MLP neurons of a small language model. Each row is named by its layer, matrix (up: input weights) and neuron, and shows model dimensions 192-319. Each number is 500 + 25 x the weight over its row's rms, rounded and kept within 0 to 999. Numbers have three digits each.
A block is one neuron, or neurons of one layer that tend to fire together. Before each block is what it responds to, as a language model described it from the Wikipedia text at the highest values.

Nationality and country names
L3.up703:483509479511502533508491533491454547487525483485533518486515465516511435498485544491503473547485479483467489509457484520517482485491482506496491521501491500503500535480512514495509468536495456510557525508494467509462482548516522506508476484493468535562541509504491476537525455490445480527460488474465483498504508537515490470510482489503489481485514476513474531477470519492506449517506
L3.up807:474476432523506461520530538517482515532513473525480492461480465531490476506502531446488483500465517526432461509480516487551480499476512476485533516515515507509504492480496516510540503511519483487504492478517471482532476472491469534497529469515506563460477513495504503481478491525470517512482522527508501478488568546465541521516543490469524484498561503548464532473486497483480503505496
L3.up912:468502495541514442522500544507481498505510487509500512494549481523474510486521516492483488516496511482518491512468491460517496491506531509423502522498499505552461485478509517472488485557503437480495458540515467482483509504528511539481480483483477537516526498483494502516479490532516477529471484481506520484502529553504522506520526557485509493500536494526497522488509484510510510543543
L3.up1354:515545453496500465512523525489511500516510480504550484534502495504479516498514516500510486491480527485550526506452501506540484497513571508482549532499467513560448533501514493482491495513507451527499505503493471486509511489492514547514489509483539467496478531469497480483483528459464449489501524466498535445501516534516476539487505503504490491527510429501502520449501472489547504500498
L3.up1749:458502543524533478520496542530508506467501436555560509509520482508485459506521480490477487501497520555508512499457481486543470478495538446485497535524511512498496489467553427502463508523532478471520485510516462501481527491493480525479511475506469525509462484492481502489480484497525449507487520496488503529505502539477520491472499527511486471492505440516461544460463488503543542534530
L3.up2102:445497491539501481488515497527491497525473470509566498518511519503494527469469508516521462516524533510502506519484492492520483465498510487520499478497500496486491508511542525478498526486502458513522521523534507443505530474553466545504497481520493545522535489517496479495541464501483518516522546471501512519495521520480523519515505487498498490454491454511509523465501477503503564532535
L3.up2148:517511517542515507500523533516478499494480475501503433531516473514475502525488537497527479521477507488504558529496474501540476479481467451443540511469495507486510537474488506524521538498453436504510466521517491498518493502499501571498530472471472498532483506499520495500507466558512518520496488533539545514513500455515545502495546564494442515471459463503483455517514485505489530517475
L3.up2202:473499485521503503509556542542519507491497536494534494521514455479450505540492514498477471555494448495496488524467496478500486499469497504530544537496479517485499482515491509480512449504487486485527531537486500464501437529478506524494546494472487552526460484464478484499496458559465484528494470458445517505464508537523507504515544516501467497472507510537463515478487500496529476493483

Capitalized "Res" word start
L5.up15:509510534509500513534521485537505460459472494530540483490506484497484489501502513520488522471551469516456500512536496534466462494490458482504508555495547502493486542492501471500525494523504481483506463535446494512462541504516474500474455466499498543523520486499499526508474460517505527486570480498513494457526484548518532490490497486489509488507480536467535537483515484533512470458513
L5.up123:494489521512544510487511501498500504530464489496524462508466483499512519486513523511432497455486477523506483515487485520492466487526513468496495493487488508488531510507501535507515504520488515483520499528554506491507534482510501500482502479487523492554504524535472550478475471529516479486490473498502499479497557465502546506484517516499536503478530536491525531473495507469506482532503
L5.up771:506543497518537509524465482534498492491481533509490503454540522475492531473513486485501484484523517480541492531499540525545483491513497497456506539520479483552508515511507515476502443523507476487538436495493504542525537500535522505496487477520496528535517507518521497526494498491476510512499488517507482485514493513517547501523454539477466524488521504479537487519472528501468519456480
L5.up1295:524533539557569539527507497535475503502441469508518494499492488492483505486514512462488497544487483495496485493475480500511497538501521506483492519482481484500549491468462463521472484485486485480460505520444501488526497454505513503492497452537528485536490473494468537555460499504482475469542460491503491472506516528515495505490495525502468480483456495472506527513516497519495495539497
L5.up1591:481545503518535483508499474520454514489505508548481504483481523483514501543536510472483506487480461517496465509478485514490482474501509506487509521493486454519526521524467483504491498480505528499513495513518500518528457459517496520447500427489482496525537506540514513508474485534487485517495498488507472452464484521511538456502475480477486470530474465473498514445485496513527492485553
L5.up1831:483505471531508498467496538505499517512505512435507476493523509512487533500538463506515472493487512464517499482487505502514485552548538527506494471455502449529489470504496536528495489529516437470537517533503536482462534531495514535516507507486449521537548498496460538486530489515516489535492454490455543452500480547524504504496525498508484520516475501464479535490490488467533495477497
L5.up2156:485536507538550457510458494477534515478481514464555480521496487478528519496532488467490453492557474481469547518476542483471489473525525507472501522492506509498511514481519494504502493537507477504537484503518482516506467549479510475475528505487510531548469482474488520504472519490487492480522474482449502487512482533500555529522471483498512504521517485501530507493529444507507489433534
L5.up2302:509502530496582493503509496501504550479461492487509501511499499547500519496500555487493494518522490486475540497524488541478464508469517517499507503513535475497539499443461489502542490507494461510492506511550514520510473540481516461476489478522503499540522518472512504502437497510489533502525472486494498476472455502522533504512509526497479513495491518468535519480530487517493473438536

Country and nation-name endings
L5.up383:473491546519525504518516501445531477529490522512550485523506502466470486509541507463536514490491502495518535519500492461490467527512477478555549497498504459493498494509513499473503440475486500467510545483487491498513517552545493531479537520442463534490467499502485528495521452526534503478512549518456510504511499498466528516506529511475503478424489523513532483495505490493522479505523
L5.up442:440508526529481503532499556511535550504503485493524481510495521516478484531530503515465451472485476491499520488508509518482471495489507486505517477441499492476473492473470485486484504502481489475528510562476484485455523464550516561526477469464439543497514490504505526502513481522526475486448542505506499508511514530488527478477467470470473441471492492540523488492512489494553498443492
L5.up1098:460504469497529536542500524467508522487477500534523481497477504492520477504510527494527493571516466490483474519514535520506474477510503491475559535468476496527524518485541499456488476507480507468533551493486479471509486473490462517497512493437459510524551514509516485495495499531507469469499534506481505475492542529506539543492479513470476479452521503497529465497516464532511480479513
L5.up1355:468499521503516486509480520483520570494519463527516500560487486452492494453502479492506474508573507481461502489446537461522478503522498493394497476513516496504484517473527462466525536507488498506486515492509483491487522527528534484531466509522465535515532499466512498468489508489419475518551522512461463508504503545496521576496505511516515479500515500492558517502550497490491443499535
L5.up1521:499534448527520485508488554503456499521493463515506490501489493480527500519526492437527494537519478483507494533474502502521483529521491506485488532455512503500537553481511465489493528463494483490498513491491531537521449496471490493467531488547505513507478534519516535521465519511517496510503518520479526511541542549524546513486502524488521491494441505484523527496512492480520461501516
L5.up1533:468521472527520478512516552540473465451525472515519442479525443518508472499528518490502527510475489484476490515525501473517480443477515491445498512523518475514522526448516501496507505512515517488492554518509504509491522529512514542506481538502503506481493537479483485476481474519543506518468557527483493509516523522500537470511527520468531505485512531495502562491501526497559456513547
L5.up2103:492538497544523485500517532527489498486471497508541462546548483512492491499480475479469483561514520490477492515505486513480477482490487500496461484495503522500486436494542484492517505488508534545455534488458520486508455486483476519483540508517488497510515517484484466520525516508476467511512471508515518518565570498517481499504509510488510519426477464533485508499513488506496473521471
L5.up2279:520507472515502462495471517514517506531476477492498464518534522528445493496505476492450463539513531535494479502508500503482491468449507484500529514460467511512504481455503496462512466507489508459507514499515524493516513510509492532496510499501498458487466504502471537494487496516515488463499473508486529484509538474497510506524536557515524515518514497489489522464569488492516470529476

Mid-word fragments
L6.up1516:551469504513510466472525476516497515512486469522492491483530502535453492485513523505467487501539473569523509509498457523524461468490470518528518509515492480525520499489461452497508479493467452515530488501572478478500465504541472481527525492466502539527518500474522492506497475514502519537541542516473464446515480513525543511482488470492534467483491531510545512498491514502516500494523

Second piece of split words
L3.up346:468535471477531474456509541502499496482507512502525483477461495543471518527506515464500478486511482544517514512489541523500495501515510518561553584511493534512521480497487502470474501494489455501509530506487501505465452501494459501472466496470540451479485527494480503492494498539567481511537522513475534453521410514521505490503520527501475469508505524510480506485477502522516510482530
L3.up377:444543522484552481488522469480458534516507496498481492464510481533496516502495501445553464499477486481513528531490497464491472493502497517505514509492520436495492514516448560530497487482541464484500493517494523508479522507504514516463527498527557512516465486500480539511492489546477497468505495544473451463488467514519480496516513471517455478510467567471499490495487529508514481472482
L3.up490:527511482523509470494505504510502503493479506590506523523476492506487492482525498525468488490489499459507496527501476516532475535434502524478512529461531482514510492537487493496535504484498499529538484507576481519472476436496505483493521525469493448509496494527500537515488470513499489519567476504521516464460443483532511508480486561539480486513497512500552499451461577482562518489518
L3.up1070:490483495439545509479524508513514541493493527474492495516471522516451526551528490522485467497449490522484547493501491513526467495474465521551519485480515511496542527506503499513496507495491446471529498499475534484490538443517442517512523499500504466518494541534458533496531474555515487475503503472519477511485476472482485519482538526526492513532547519523488513484459537480531497499515
L3.up1694:498489483490493481516523487497470551493483523529491523491489506500490540524498525527485505483510501504460516532519499487533481502465470492521470526501527446510528503485456503504500500492489441497533502520541530496499487466460456504496530572507529499544521522489468490477480457520497472536528461509527517467433477507514512520476479484497507498500492531469505542484463512468540532488496
L3.up1827:446523498524480518482507502505505514477530501512534483461473492462486514502555518507500548509520480514533539550484470521492476503524479511489499513492516462489483517504533515500441487489513465487520520476501464487478502530497471487503479513501502517462487515477506522495496500519478468475471538502485481476472460545495513528537549515499483480470500495469484516480457498498557477483485
L3.up1873:443489464516521489506498509493454510478450491492484504494512526480500505491515471500537492457511517506501522523486521516480459534502503499492506493518493477507476484523467459518535515459551488484518502542488507476473478488548502539499525486507488526533497500486464536503500466524560512498500497524530500452493481472475535509490523512534466481535462523508504489497453487505486462494534
L3.up2170:456554468495483500529492515546489521488519484504483489461483501519498500538495510511527443482537466485499501508466503549550487502481499463512533518505529462498493526503473496486513490468544471499543534529525527507474469486499490508498479485514517517514516541539482504482513480485473452510550529488498499457490514500494516482543484465459472465524462514463489487478513523520496522495513

Nationality and country names
L6.up981:464484518520491419531569524513500489495481531505498464520506499507467492501511503544510485518546519501516491529463461478531491499488529439511512489490547525509463486475523510504535534514503509489509520506522502432492500471529434522541484475534491511525487527460511516504498469496477478495529513519515528506515481532507558511461523478489538503476488484514494515499515517493526491508506